From a checkpoint of a small transformer trained on Wikipedia: 71.1M parameters.
MLP neurons of a small language model. Each row is named by its layer, matrix (up: input weights) and neuron, and shows model dimensions 160-415. Each number is 128 + 32 x the weight over its row's rms, rounded and kept within 0 to 255. Numbers have three digits each.
After each neuron's rows, "fires on" lists the tokens most often at its 100 highest values on Wikipedia text that the model never trained on. A number after a token or word is its count.

L5.up2588:090178105084096147148166133122136157088165049116145125093125109104122126163120067173103070090148133077129155148046060082137129122129082080099120070091114092128115091149090066129104183149088110142070096149140170108117121132182120142132168047185160154135108103096123103161136083154150088145072128128124118133121095119083159128229114153113146156115065123108168086138111167123135176157120158120131122109136155179147110136125105098154151113124128093100123129147132118063085096053127147156137140178130081192114088140183139150147196125108148124118135141161157127133153097142112090141149150169117106099125176091080133091187127096109114137180132183140144133137209101122122132101158168140116083101115103196110170180165083134150112135142118149166074160076105093125118085178114185
fires on: " |" 24, "|" 10, " in" 10, " |\n" 7, ":" 5

L5.up989:149105100148190162168096140106094065129133077166167129120116089134082190088126137118117105113132123145144170104088198080111155136061182128125115144161104139174149124078066078190131179102148106171170199144070193193155134141111120117134112059150090123140115133207082116151158084131172141110124119130101134151109137162226139141116149168151100142137122168170148138180176159105127150165101149146133129117155100083177114130056122049087126087134113135119113127119105168138109141050055068126179107159079165093063138114107123168189167147129087107148127186096107108108117179130126139132119110095152137129105149156128057167101141074088095133094079132092150047112162187110143107107154147173109136071094113152146223140090114141124149155144144120065088104065115141108122144103141138
fires on: "1" 40, " " 15, " South" 13

L5.up602:141214118171123139130129114093132119097146196113110158110140106175137053131144092132082171094175072109087149162136125100099188165190108115137168119091113174131145182175131148113161128185068138113062124079120120171108153096185133106101089141084178070109144074158115124078101089120117139117091066125149069122151161146104111131104099147147162083134130159135123174162166137137155114179127140069121145133183134154112091102086091165106171175114176139146061151154150119141120083157102154119156101092104082092111128131117066086152150085118164147134127157150115123139147151146102087135162188108177105177177110151105118105163143068096175091192103174132129147143110094138127209107146158150085097193108134179123128153161133155126123149086169109084116086131117146132055096123167156
fires on: " (" 20, "\n\n" 12, " to" 7, "-" 6, " \"" 5

L5.up2526:124162122165137198165098076148199130088122116126104140109127097176135114100144106086075144152115137131107162108136117167106142120156142152098126065119211079063091235188077100144155146140062107141085107086117146164175150142100125183121112075153130126085093146150145117133056137150071156140117166139063119153096142107103163144150127109127096119176147129194130122124132103177130095135108141074213152150126087090186185134154120116154074098132179152103155108112111169132079085080062156113109119148142100110061197095142182074137136108141151130162200054161122149074127148136111098125055178150108128069118133139185133092123084132118112085134164129211089136143106099152185117122162078141128145142113130198118200170158106141128155072181138080143127121136120180134162115131103069
fires on: " S" 39, " R" 20, " P" 8, " St" 7, " G" 6

L5.up2638:127054073111145097149091155120127109167111075127193160167160138162143086177204115072174105136101132107068157137179097190131134114149168152142101100085113078144130109183169138107130106157144169127137123120165189194102085159123112111150179130142165098133172143107081093102184094108142095147141123055102121123126077124151078144174147158148161122154186193147133181121110083145153130025164175109163158135168121083127142131162176129097124072137159092136132168180167079134109116162183125177088111090082158158173129140052153097110092173143144148119147175122093156100128150118108121126137205160152149109137056148119185111194155152102097113130155119117151124113091058144142111131091155104164079109149103150085061173132069137129115130118122116137107096175072115169095099166154198
fires on: " on" 30, " at" 22, " W" 4, " Formats" 4, " At" 4

L5.up665:113120165093136137182109095098106132090134180126041096102150122154084178110153192111071109102205096173121151126132160101116090069161163110098063079178124060097089122132098141159136147130123113110128183097119081164054086128130150141144092080151111149083163082144081120105151147139177100141101137129110102102130123102169126157115109132165050080115166114136145114166108166121137185109111107157140140144079105119154158166138134149111125103131099108196149133098102128120119135115083139128127129122150174103121189069061146142160097150133086100150108147118117162095165180112131068072126151093093097213106081170131147175162200146079111142066096119148051152158176075131130111161129155161078123113104103072140129150117099145154151147072102143143135087149148124174164140102113110
fires on: "–" 44, " " 13, "-" 11, " |" 4

L5.up1706:119077146118138146116201107119108158175134117129076187112137096144093111146155181185093159090130129106138098096092154121109082155164129050148117088148111142135117134095140117156132135191143121121100128091126108134103119118143114125136139127143206146144135127116089124081192116178180128153154071163118077074098100151153080115152090077110129081077184119191185146164108120098090198156115157152097129116166104079119095104129100201154148140155128122056081188089094125095098088128089184106122102120108084077170111133141134161090149153102121141130115115132148126097132114096157103155159104157137063144156158144124195189110086118152179112131151089140103115099117135090106151075113158164125105123092105153142184161198139160137147142139148156171108098158109101150161156145105116
fires on: " and" 21, "," 15, " as" 13, ")," 6, " appointed" 6, " named" 4

L5.up2522:193148159145132180148149102115107178144132138144092156131224096205125068177127126088134135102130096162117207117114103105108215130179153152152091141118135116158123100204081114123119119120159102128085152060118141088129120164169046166111183092116091078148119117148113092128115124070118111163109125137149127146124147078072102124113171152100126111121170118148117162168148135082110230140132099153163147087078101142139101139061126098169115134192096120122168142136123091145087119144184093120085091148157102155095146113093089082099178117130135101103113147163158140048083135113102082124168177172102119122078158146115180117080181107145135113137166088073063168166124126073147171157108158105089127139132125111164141175147125128127055157087134106144149120151124156122129102146086177
fires on: " \"" 23, " (" 20, "\"" 10, " Al" 7, "===" 5, "Al" 4

L5.up1008:102119098120112161150144074113143121185103049183104206055161159141150109157131129106071131190189090146125138143117159129118135161128110059214095122082115080200128170118156123146140156154116115159103161108103141149165136101187118123099129104090077121121165115113121123110166098172139095096140155139172116159107109124115148129183148160129160127173137236124164163125167117187129151135125164144156125070082162123105143093143088139101174148135085162123048092140162169134133103060142108124123114188107111093131145153125104097101144193095127081112091103092147122097172135154081091137157101094156121128079151166118121157138086135116080169137121134202130106070134153070150202110097138103137116104158102140116065131181178153111103115115108128112170162110140177056142101110135112
fires on: " " 31, "1" 12, " Cons" 6, "F" 6, "f" 5, " F" 5

L5.up181:156112174186135175173142116136175143118126179126199154113177096126064099121126107133081110108148090129125160092135153120116127182132155152152138112118094147076091166138128104150107123154102060120092159090092161123137110084106146129154053182147043090150137161108098140046141137223098099095127052064162147147153109165094177140145113143122156118132168169099140140128132164170132124158145172177086112098142062067088135035142112152101109130132145135115117147143098152157078094069199183109103161172148117152146099163130129089157176133109100118151065163161141170074103147176115124143110197136198108084152096124149153137130118101162057126138109112094134111154148110070162169129050153130107056107085074156149192105134198202191157135130106067122100197088131102120089112091139129
fires on: " of" 34, " \"" 11, " un" 9, " as" 5, " is" 4

L5.up821:121187137054097166164116165080142110081109084112123122139133124112137109120137118156144146137103161146102073144142142067158131147116109118168127075162174090136134127136119136108047104130110121125101121104164156148109072123167133172125126102122134161119133122093150146101121133117159122127106175113063160079104086155164131077203085154126090108159159115133097121175150136117130113112111082138148086146155061135110117077081153120112099169129094105101205146113103149132163117133145125127140119133116109099153139143130139116177124116116170114106156148101138065076165065165096097177127123074186131201142164131157157166145156171150109178141076075123174115115137135153142094128091119164147101082119078083090140140189105165121164126166161200140070144146156061107111109172140135
fires on: " C" 24, " by" 18, " from" 6, " in" 6, " million" 5, " of" 5

L5.up1085:146132137127088180202121134122166141157119134130103151160119094149133144119097148196109151120125097151155107156128118115086110142140165114167083113164166158118145196163185154166105166069122037108115083100150115115130129113109033100156134101154184154152159134111116109154168092096124087157121131137135123122108096067148108129051098119176085117173111070142159114121125114128083122109138123089155134113102102156141146125119154144138096104129193166129137140175092144147127097157128209132135127128081140120075114136073170148102138154131149093117117177152130124145101094122141114144141096165120114135106073120136194094131127111135165117161171112145154102130160131114139092157071098112194081114122164143154109128107142163101068115142120134108096143186121126187123140154133126
fires on: " K" 63, " P" 16

L5.up173:141106158148081123154142108146095101118169137155098132149118182138107145115135168124101162090162089169115135127098162111132158134163140129121199116130142153160106157118096121091142108159096144151078160181181113115082158119142156112162127136125136147073126121129118133083139114092120149149118121106087157102137062104177073169159173120114092060138184115156149082166148131125151195179118117133162147218085139190191177108187112118132154079140114145157089147167108174124097164129119121066144075163119136085102192105149131133188186126141088194166135093092161152126174128069102073159091113099136145070137105213112145148094098133121137097169127106108161141084126125091137140144114110144151147092129077120226117147098091136165132169123146117136190102175132092123070125135135116
fires on: " " 39, "1" 15, "9" 14, "–" 7, "2" 6, "0" 5

L5.up714:151201135129089156157112180140120159118135057148073147114156084139180124147120145126180139089154103133109104145178096153168110129139067099120150141098080178133166110123149109115122152092127104183176123154132155142150135169190091093128154040150108099119186132219160087126155079134131033092105114128150135147137131128169100119139129159132126127115103113133153089141099108144102133115078136121151143135180125151114086111155106141148148142165162063144155096103104189128132101100112101116127078168156123130140100161149129102124164147145088138145148153099027134102148148099127162094097181168136162136129125161136065104143185164139121135179090067085150137074119081200153172111077110068150132102117140119147125113124109114119084127156135109144121086068096116106076143089116124
fires on: " that" 17, " book" 14, " which" 14, " to" 10, " It" 6, "." 4

L5.up1966:138074092177182151100175086148100097134214081157193192106092083098134070125168098153150096103146109114152125136104130160105146117119147098125151151091176129099167168135115114150154159139121063157113212131190186138140077124101118064135050074139136129163140141127124107155165077116157134151072060114098118079100160094119129100180084168163120102133121182123156203125182125147116127155144166141146121141122129113143105082124071103128062087142107185110059140101081087123136115091089138127162103139123114068185130129166170130162123153102144080112135092115196108128100153170087077147075155185182159166143073144149122153183137072153128136144073169087179101111167147128123155124116121139083096092214156146126118182133100139138160180152154147166159175108160110075130186149104142
fires on: " " 59, "5" 10, "al" 4

L5.up345:093107119133132121159088082035077110150107082137083076078161108176121186183155045167113173141136138136094169086129095114130123080074145119110132095141163142099118159127137138165174121168099132085166094100188203161086121163092112118065142127190190080126124087128109102117087149121213115137118105130162084095094088137127125171130130175093124140116124179125163162126122083129113127136122104190137125124105188145059180082149145157148176147110170099125104052154097144166114124158133165118099110132080172138152183116093130105107184152164141193103123100084137148169133098186122159132095139142193174091116139114094111155066053118116099114126165122120115117117179137133116098135148096143135124163089175117122096113141128135141125144151158161122121139116063103118107185233195136
fires on: " " 46, " Released" 9, "2" 5

L5.up51:122207114146123167111100139125094107164152091084101172090113130130134100105095091066078138128178172144167090181115102100165159164059172126153124088132134118139092166154082126105103089184092119189153158156111138150135086083195102155145111100096065074160100145210163124091157110096154072132115116139147164066116120138132110123101164156136084125178144093101150110071151088146128145085179121112166129138127105171182164102080139126174091143094115132111132116084146195192113063169136168076085098095121130065080084085110138123138121104191124084087116163147108125097110139141138083205080141159210126175080064146180126155127104162103132167133186131172085137117157143133137122070158153109114116118131111084096097131183119168141129075150137122064089132129138130114170069102147100
fires on: "–" 25, " N" 15, "_{" 5, " Sh" 4, " Ch" 4, " Wh" 4

L5.up1148:118090126134124157121170084119102174173181188130137122175142122132126127112107157212147101116177121136130152154085106140110141171127149094145153056130145162146102112148108124155093138131153147132132131131134108127155119079155186133253056131099185141162145060102133148125085125114102052146120126181139098106162090130096109168162175076164108126164048159188122091154126122078140111144122125086136093142135113146105147126077099162155125158185207117052136073176144143142078090169108173098168070123150140156094155153161137158138126169114179112161117156154157167123133150090160149195146115093176046129116176087128090076128123171094159096101147113162140069119138123117150096153054098139140157112167134146099146120167129149164161033158177155159141119083133107127154136176147125
fires on: " B" 25, " J" 14, " was" 13, " most" 4, " is" 4, " be" 4

L5.up76:152132148135093181096061123093114128148137142134185175135153152168109119123103100155092133149145152103102174066162100169120156136136139058146150133100094122126183138130113145106100118108131065142116105120133169136165114147152100078122097101088147072156218123145130122156171036098106138161072128105162142087127158137157168180139104130146097188113111170137168124133108051156060121145106184179134161170125131151093115107155093187124052098165176158097130124114139119123145135022158113084128156113108104101085099107149081123144134070161114101098153134157138115177106173125113041109093178111171135130126100102112096160107094141152095054146086094104152135127142129099191120104123089157098110153178124084107153132155177205119105181109123096104188131095201109147162077124169114
fires on: " as" 31, " is" 13, " of" 12, " st" 4, " are" 4

L5.up1476:063135069184119137144067083103081130134170139131100160088161088099083099141061096133177164132154105145066184151165156077107143147132068087151075109127151107103135255105131109169113064159095109121137104070099082089112127167104123138139082147161130128092090192141066089130101150110142133205087148158154083111121153103119128143125088155136078149143150123058119120148137098078114134095073154125187179135164095055062094126134097108174096062103112157132105109128123176147094173134186164107155086122045098105115143146117166130132117129108161137143124151138118120118094102102144151118139176150169130171126129103134156091128114072090100126142168119147120130138114118192162124128086127128061159078111126111131131077140111108150105135146151122153169152092143059137139107161111079
fires on: " " 64, "-" 9, " Th" 4

L5.up733:159139089139085156159164154140177116158130115188148170117128070148188142136130076063113134188108120156122050135088178123161164134128091114127101095144131114161082129104171137143152092167120065125135118089125123117133144142150139148152181085108077055112175096156163103128144101122088221107116088115182085150133146104128130150167169160142164174121142085163160169081108151135131182102080140153137097146137149148115105165158123161131136125119120156111152163085145119135070116143178170137105114182037088081134119066122135175154126055116099141147091163126175139115165070139231062208145164116112132164147170115116125113191151084092142123179142106162102127124114100111186135079130116098094109150174138112114101156114093123165160090132096133074168124150139099094083086106110151
fires on: " to" 15, "." 13, "-" 7, "8" 5, " d" 5, "–" 5

L5.up933:116081097136058139113082211127080154158182123140163145113181165171096144129126083145116102143145134173108163090148100141130139171095159104132156114076175103150127148153117171078106114096195135094164137161154088146116137150143090127093152110083133194149106114104118082074163081147138099162140103161130086130145131124101139178137060165171152135105141143133169151080142092131148104117124103111175092096126114144125134096178097151083054146158121143111166089065129120209114086086064138196100083119088153148168126168145091191124134127095182080075179150145143110090142155220102131120147147148182212146166124115123180167059158173132103112167124155158155172075131093112131158111082161112098099100089133128172106133131049156168151153045114107112131138176199107136142168143107132
fires on: " of" 18, " than" 14, " age" 11, " about" 5, " nearly" 5, "." 5

L5.up394:087186116133117184131122204161095167072099096151152135055210099105136160172134103133116127051129178123136135122107152119098186111118076164137093138094127112089058151109116096106155169187051144156103175086193140126135137086084121084187114096126149083087104119085117146155091122065073104075145098067067119078165098132103112173123140171154125091148175179170169111072135141133100093131093080106156112147142143198115077097145102108148122120179139086164110115133126160149159134146150130101092130119101099096137194130138152148151164137167128175117168054112153118080102156169136097122096185145111170125128142201104138172178110121205102121139133116138174142203127135091128084132107092069119132125168164116152166169127094123144147118102155180075070181140090104192131122168114133
fires on: " S" 38, " G" 14, " H" 12, " R" 8, " B" 7

L5.up305:168106159203110132190167125090134106129099098156107134096148101132166170106132131100108196150130130133143133127163186142098054128147132146165062154139128127146160153075215151128118118119093151084116122068113129152148117081156087166089102123123134110170162090127096175145170159134117068095102164118114118127119107128191127125207110128134091097172138109149150219114185109194085109143166096148125169109158084225115225137107135146143134085154138081131148185175139170163101140116124174173127153143095150150152159095149116130074158154129158156094078157147137097066151087142126126123090112171139133139141134123123152085134090119159125098158119125086221225123139121100085109129118129102079094148138073116116092093177091170151089086175174140100140119183085127096144243145125116
fires on: " of" 21, " in" 21, " into" 6, " K" 6, " C" 4

L5.up2541:109146078080141124154131170119111164116114142099107127143122141116160133155123155101110171143144147146140137096143058166140092133169137134171109119132146086158123150170119098169099136081130141102091087151135143102161161105168077154114136119110159088047153148158078095109118153120189117154121130110068099125117105143158161179136113155163114104124145122111131064133117142116104102152122159120126186104079157106105142167162133129209116092102144138158129181138137159080122083119209160176150082084129147210121127144161102136113070115113104105174154139146127122085119132168117078087144070137149120118105115113178151086162213139120035124136086167098178121138143113138110124087132169166163141191167132199118131090180113103178090091151087177115176190172059162129110127160126100
fires on: " " 67, " of" 4

L5.up1449:138115145170104133113163122149088146118090070168111155104163096108140119160102098132120100120168083122169187079132087113139157099187104088131114109168119110157138157153200122164156141179130047123072108116138141114159139135143092089167134105148172147112129169135085112079163115146125155144116152134135127092151121133080200123158096115152072132128080157143192052107131134146101112174108145110191116044147082112153148094130079140158172143150139147120133123129137196113113069136078161133109102175158156125099160103169161090103103136181114178119097126211123160127130140119154143153109145212071130097094164119124182109086095147089093140131144131114134105127122131078132076134145153099130109141108058108101149139096157163136051091104149101137099121161102150154149137184124151
fires on: " I" 12, " E" 10, " D" 9, "N" 8, " H" 8, " R" 6

L5.up278:172104068085071147130081129119126089096157118100094119139143099069144120095154136085152126155153149133143164132118185155145165083126129113143130152143138174125131150097132153121148119105081072135119178111122129110117119131164118127145152135144139134151180087148152151161121124082127111108151032176151113167182076139077137158102145079152100160068175208164133147106146098121106145133150132167167117170138097168178088126121091115164118105134083195195121135148102107215114170137166134190090140103149076171110203122127175143161129188154128147137136127052146128083105087149116098137108113131173145161159148129103131194199114082066151161166096141190165114086096096054128197105063137137064130123162113101154095200107145089138100123063144114167131114101146097064140095153111154
fires on: " " 48, "is" 5

L5.up1428:080160116095093138097141163138107151137152159156155135128129132072130133149143120132135142143189110161085184183122176121100091085147111140168091118092130174151126180149080105052108073190079101180119173109121126117120085156100125123130124034145101129133117091125073099113143097119040093141152115155136104081138143102173116114132142182069136125133078114173191139095098073036135181082135166115166126127130067102130153145147124122086098129168117104077105066166069132164148132133138136174113144163173100093144109134159078123174206140169159148120145118170107095080135103084123141190150103161133121120141169071185116170174148100155211144162111078101142096113086133129133100093121173159066136086182134078098111161134158096151096111153192101084110103102174128070166158097158127
fires on: " and" 30, " have" 19, " which" 11

L5.up858:185162105151092152164154104142157110121140113182117083170103134155140116149113177090135165079136097198119125111070148134111109094128099085165114153169100145153148157153063128109111085198095118109178148175170089132108108072143153083158132104110124121106167134137143171131132033069159136111145108139133082082118114116122127170120175158130095121147119076174131142162142128063090152157118144105133107089177163129094118113108135116154133138136026125111161148058121117174126165175159132114092092144105122091186139082103145124162165178136155167145098133149075178137078134174086091185102107099100178147136165149119164104088145151154121123114190131182091168089101128179080151113141135106140178072139168162183103167121111133141130134188187118096169147089123124109149197115137169
fires on: "\n" 39, " " 28, "9" 10, "\n\n" 8, ")\n" 6

L5.up1441:172184070078122083119132096075147153140128124132111152136131142155146121148080094131067120141185135123122145144073123091151086151197104145102116066135160137160072115117127177156123130144133062141081132123162132103148077091159141121124118098124158064122193101169133128145045136093117150157131003125107115138157072145142064176122106125131156108108171126120142189087126118111146110108166134154178122156181163142109129222141125143121114095098124152198135124137129167144187154127150154086127102138065117125145129137108112113201086147203103107177146109198104172092088090147172090152122036116142098204077129053125123164184086100119115145108071161155105083111139112051102159082188135102148092125077090167102129112140136147134121128069149186131156161121088182133194148152213124
fires on: " " 79, " Girls" 4

L5.up2248:172145097134101113201127113122106110123151123176101113144172146152124136141119097106177130136130143166163186129131148106092132138083163098155117117147098140120177146095068099112158121110053077150150132155121130153144102097136156129096172085141134137105120164090095137166087125094119125075127110143127089122129051165152076117146073174165097099102121129158140152146187102131107141130094085107167189140127167105138121121103130122139165132070152094123165184120144113116122116150145127135216134127119110074128163115168073149138121136134088095107057146075161191132184080153147080117110188151157152165154088228148128113137138125109151066144111164223112094142133162089184169102141145069160139102097050181181131150113181108134138149118158109063034109140094092101162123114130146
fires on: " " 43, " which" 11

L5.up1408:113058164103076161116150173148148156195080128086136108118167087167124077089114119175120173109153169144124155107084132133137147141125096145177149115091106183135075226130097119158135102173160100138088117125121220124121134155146171135131108105136099130073117146113068116110129085132152166126160152130137096119136114071131173145091172194144108164172107156116196143148113107142159182144144078101122105115098094107108125135137105056108117104091113139120143122154146139120117179101165160153133107136114092102168178146138103089125177083098134145152082098089163116153165165132128113113114154114126177117100172104090131102094076053123160114099125103050096108118119163132136096134147103123093112167156118103164143136133159130128154134130177144120145176129148127050087145137169096
fires on: "," 43, " of" 7, "9" 4

L5.up1367:153173168169117119108136164090119112127197132159180202129118147078200102111171161059101090104112080167136128154124121101143179149187152139149127103119125092138113132151100133134093113135124103106085152098131188146132152116106162175092184149155099121130168163174188134133105051153114125160097104182154087090110129066166152227129147089106143078132128129187175188131104125109136073078186094184119136151135163072121107116057151118162086012120137158066122189115106139118126148119122086106100097156122168088085096110140110098109192115112118156108095167077159180099109126113115109087125149117103110165206112151144151110202187154100123089133149164141106095085154134152156142151042160099120074160120167103069095149086128173129062142113185132146116141205119153142158122149128115
fires on: " (" 18, " were" 16, "ō" 7, "é" 6, " Sc" 5

L5.up2:111110131135108165139141159076081122176062078112162170143084136125154109103067042098128106130115134164030093162131132058078125127147134098135093114119156100167109178116088114123111152137198166155147199112091114149106113103113129080158128145173090130106126127111161070114107107061125104127156135138123096162120023136108175138137083142113178109099051072155128159093134097111135152084159138136158123116077082152072102177171096136149077065127134098092138113106108110148109150096039109173125114104081122109138139189129112122122136139179160085193133153147141124104116158157123101167086171098148134141156128099128139082163130142152106107196094144168103076115089100145175107102111146145151125169148104215102158166175148106143126106158160096129171096142124131059163100166168107
fires on: "0" 18, "," 14, "5" 10, " one" 6, ")" 6, "4" 5

L5.up1943:144126171145141097146114140096123091142112127167121177111132162063126153128160110192066160172167148172155083088102127116082157143092157094103087109106086130143163109119175141113071111123125140107082127058126171092139104121123119136126095168157071135115174148124121105084068138110171169107124133134145116130072111098174156121130174204104161150160115123156123101151117116155123162152156140160104142117097107176062120142154127146132134150157134060161102129109109130143168081136165155138127070130195138120163103157065127107159116146125193158101132147112134087134129128099154087151116141150099126084062158163111156116161132137188142117121131109131167179098106081023118183140160146105104109092062109124146123136104151121148141100103115081158159184186198110096119112107075144
fires on: " in" 35, " into" 7, " direct" 7, "al" 4

L5.up344:158152096161112145140129140123088136157139116095113152103129231118128157116145140135139132124135081158129102107108124131089124158138089162068053129106104142137107164140080143066119155137159132147130097090105091118088114104143097165162071107108189111168161134130135144092171157141131113135140150128124168058061131128189122138068133138172173136132091099172150150103113115129083134108157100140156150120071099110101156092091067172095108115113172181156127091093152125173099131086115189173103129124115143207144161127138163100167148098104115092091066079159157136095108095086109164050155156101150080124121057107104140139163087143128127123174131110154179131131113131129129125122111114077118160114149085155111186133087147150201162089143169122139148144154161127121115102151106119
fires on: " as" 14, " for" 11, ":" 11, " been" 6, " be" 5, "ile" 4

L5.up2124:162131128139095131138144158069114099175126086159084159050097150145113043128099132129083167116150129119111107189069127059088102194126151129107129086165160126215158126126126149147129117139157091150117104117127096158162102105146152130116156145059174112140103141148141084117149117160159149144144117147127124128118142140203154133119135111106155123080144156137155159196131138119133139058101139099127160131132076176076142117106079177116094128119100161091070188153117092130099133088063087167123136187145120110132101108072163112046159178144118135126077139118108097143137137129108100136145129115161085174096098164118150165159172117145048206147123157082184119084109151044135171153072165110118114104077118135101158176143054148172146103174124162149085095159114112117091095151089151
fires on: "0" 17, "3" 13, "K" 10, "5" 9, " K" 6

L5.up612:145112098158143098140111113150113146155156195074150112063183138153138176094087181091109117099158096121151115137118148103076140125155090138132052114158100169119140149130097114109145099116141110116098223159146148191191118144155140071170183109124095126144176144154059096099151134141153157163130142154116073083106091128084083104149158151130181048165113090187167134122082139093121122132156157186169162090128105130107136110166137146177135101097092108173078166136038170097134119078135150212081119126135123157141124127080119140176116157141132135157159091161137095082054121128180124159119127130124145171069100167100115096111166112139099058183089184132138092138086124159096146123089118125136142098131165136139125135185103142147155079116166112132086174063124134135141102135098144
fires on: " of" 19, "ar" 18, "aja" 5, "é" 4, "he" 4, "ol" 4

L5.up1055:086149164139151104109178131140138089146121137105139153141129147131097100116127136148100124083155127122062211208144122136166173132214144081116104101215151115150108203128127136115082057164100120174126108097096091172109057119138101153137174085181140147096107091133121149156103110157088114163167118142127121102106104132090074182091163169130084116176139127126154121175138151092091023111130107139147132111133168071073156111118152134079100057159125108134155125146127122086114136150158111090063143163173095092127131183142159130148140175132160134133088166115087123116186140158134069134125078128151119097117127172113105138091063140102078109066116108130143142105083132162184111101162101165103175084089146156106117146129084155117075117200140091136112108108084095106156137142142125
fires on: " New" 17, " n" 10, " Women" 7, " −" 7, " All" 6, "\n" 5

L5.up18:103137100111098093186165164118105100178097141086124170087108150159124128112143104117054114090107110158097200157113138108080166134125133129184085073160162123117094123116126159122203180073134108041135185119102098149131091081124176130128118096204069089132137117143107075121103131126170176153115149171158143116114118138152114112138099115095156184203141213222129160176089133127108143116121124149200138104096101150129096225085090111119098082199136105151092183117162154111139141089106147183140135153166111144083129134089112094087099130121140147142118150149100155141071155151130152069128117095161168149087116111128204096130175092103106112167064145150159096136061115144172127114125086117132071123160076163130108189130140157137144099153145105098105126147100110149161113142164105
fires on: " at" 38, " |" 15, " At" 6, " Cast" 5, " $" 5

L5.up1802:166166133137125122107116111095129158156170123156108169156148102136220107105097129139111167147195156112111111147136126098057141197118145097134118097141147166109074169147153043118103169138058127109089155127101171148117133102129154056127074138099131070129168098131056059096148090142099123154135107129112129085120109122172089137130181134156112131086085148140156088097145144131144088114102172107084137097130144166113145132122138169148156114136142144138049092089153076143122065106056168158146103162107157137108128140087136170062101151128197184122088146151121130110104043170179088141130157112108103147147129141133149119148146151147085118163198129138100155100131082152104081130138121128119156121147105107114166134105064124160151139142168134173107150113135115135100165194154137
fires on: " |" 38, ")" 8, ":" 7, " $" 4

L5.up601:160133088101070180133126142157152092159106093149129133160119151117156092077189112200117120086184204176205159085089089189141093164069176169176129162073154112077111160066111154065067128109095155167182141095131108120127103137107095100178193080170097145144150160165118096126102136148124116155120168097137129141142114153099134150111116178092194125099133121156100082142137106160094102114121117095190106097103100118122184133085132122119106054164096120102154130117139095177103160130134113150129103176121116087076189129129127104130135154105092095152075128079067164126167145174114067101122085085146160131103117173122128157095159107104151126119115114144173119080062143180143123099112117132114151108181136145194120143148099121121122102145162113150112165136115136163133117112125136
fires on: "2" 18, "3" 17, "5" 11, "4" 11, "6" 8, "9" 6

L5.up2047:149121104140133183135137124130126149174160136099110120126155117173134091111089104164090135113150042136097199112105153196036110107165187126117145120108091087166141106149099107128102157150055105160124089079154136166119146150097103086130057064074189175145081123137068081124132082177163096204151153088130137117053106176103119110131156110140133164158170132163197104170097112114095147137135168097124142141146133049129140147120095073038103113142159149048090116119084117150115105149134146104127093148162129130043166156138117080100116087101135161193101138127131144082127084117129124129123167117134138113146132128138181122161113113098113186109128090112161155105157116202190149181152220118210088089127168099136159132107117136159157088152154128125115102072143074077130144094125132
fires on: " was" 37, " became" 12, " as" 12, " from" 6, " is" 4

L5.up2015:147164125082111156096129131163129067145144084136119151097106108079128120076191143149132151163155125119130189154083107106124130154194210111129161117184107156126109122104108115041122127106113130144157134117180096116079155104097118125085113123161089159088230111174170068148149075139122094207125130109154084151126124106126073109111100206144065094114122100136170169136127128073047126081103126117155171106146107091115120093088142162148120092133154176125125123163138121130134114119106100164125175143121102099170103099117115126138189115154137096213062114106070150167143092095148075183085112094104125155121113126137115112218117145127111117142094142171142105143105138160097152130127127083133136132114097129105085119089125119092153128145142138162135153155163142091125104174138168
fires on: " (" 22, "4" 9, " a" 6, " in" 6, " men" 5, "3" 5

L5.up1722:121111182137155150085173099070136210155118135132112128088142150079140121095153136138107161104086107135111241120072048109093100156188144168126144131156114136151091139169113094104092106175105108080093151134128167143125153104133109103113153151129074112125154104111102095107103081133137109147118144145093131076112049113136144086171126085127158146107135108142161195168069128118092143122121139141167123124148168077075187113155094165148136095072156122112074122099118161115099086081074211081171117091076120134112153109114070121145122088131206149117072102137155110098109161102169036136105155150171170112187125102108129125151124095125118161092167097144182111115099055063141111113155069174178121103063109111070179105155078150178143180158119118141109167178072156087165123166123123
fires on: " |" 36, " were" 17, " was" 8, " (" 7, " is" 5, "born" 4

L5.up131:090109104131082180149137168087117104139191091144086166141188162080141097121179084194091127124117139164084104176111141101127127119105107078116111143156113140163088178171097137127116092163100143185074154104191162115046087119199088162122162154136106071080161108128124124115103128104114105120095160142137145088115116106132171127165155176169079071150170096160175138153118083124103135088109175183122086135136096144102087153033101134135123131144165087116137164148146100117095063114140100081113111125134144133150091113129138136193142145133125117109096144128067161026150126130154058105103085148151178148138105097197179130107107160156135185160152120085158071098139129103108136145132157131116090127130121091109101114124094144183064122136187105126157091161095123066192125142170149
fires on: " (" 58, " |\n" 19, " \"" 5, " " 5

L5.up1747:076133185121112121161091130090116077106159132089138129130135167198141114103121185151096135149132099146145163082112157111121078116159172123128142112076126069102169134155084100128111127176135063132105112081125141179142125103083051089121113087112123143151137189067112076161159145117172154128122163175086150090104089156122133133147147094123141103088160176151152124144095101130163135106141177086151114162106131049087145123140152106122091157125135088157122120166153069142135112123066197165119082182138166134098185136164127117085061175143171141154160115149170102119106111097087108120115133119164112098138176059173160129132080114153118060105123163165094055088062102164180110114166154128144139143128077130139156124171119147120172089143116111149110141106116120176101090102121145
fires on: "," 22, " pl" 9, " named" 8, " fl" 7, "l" 5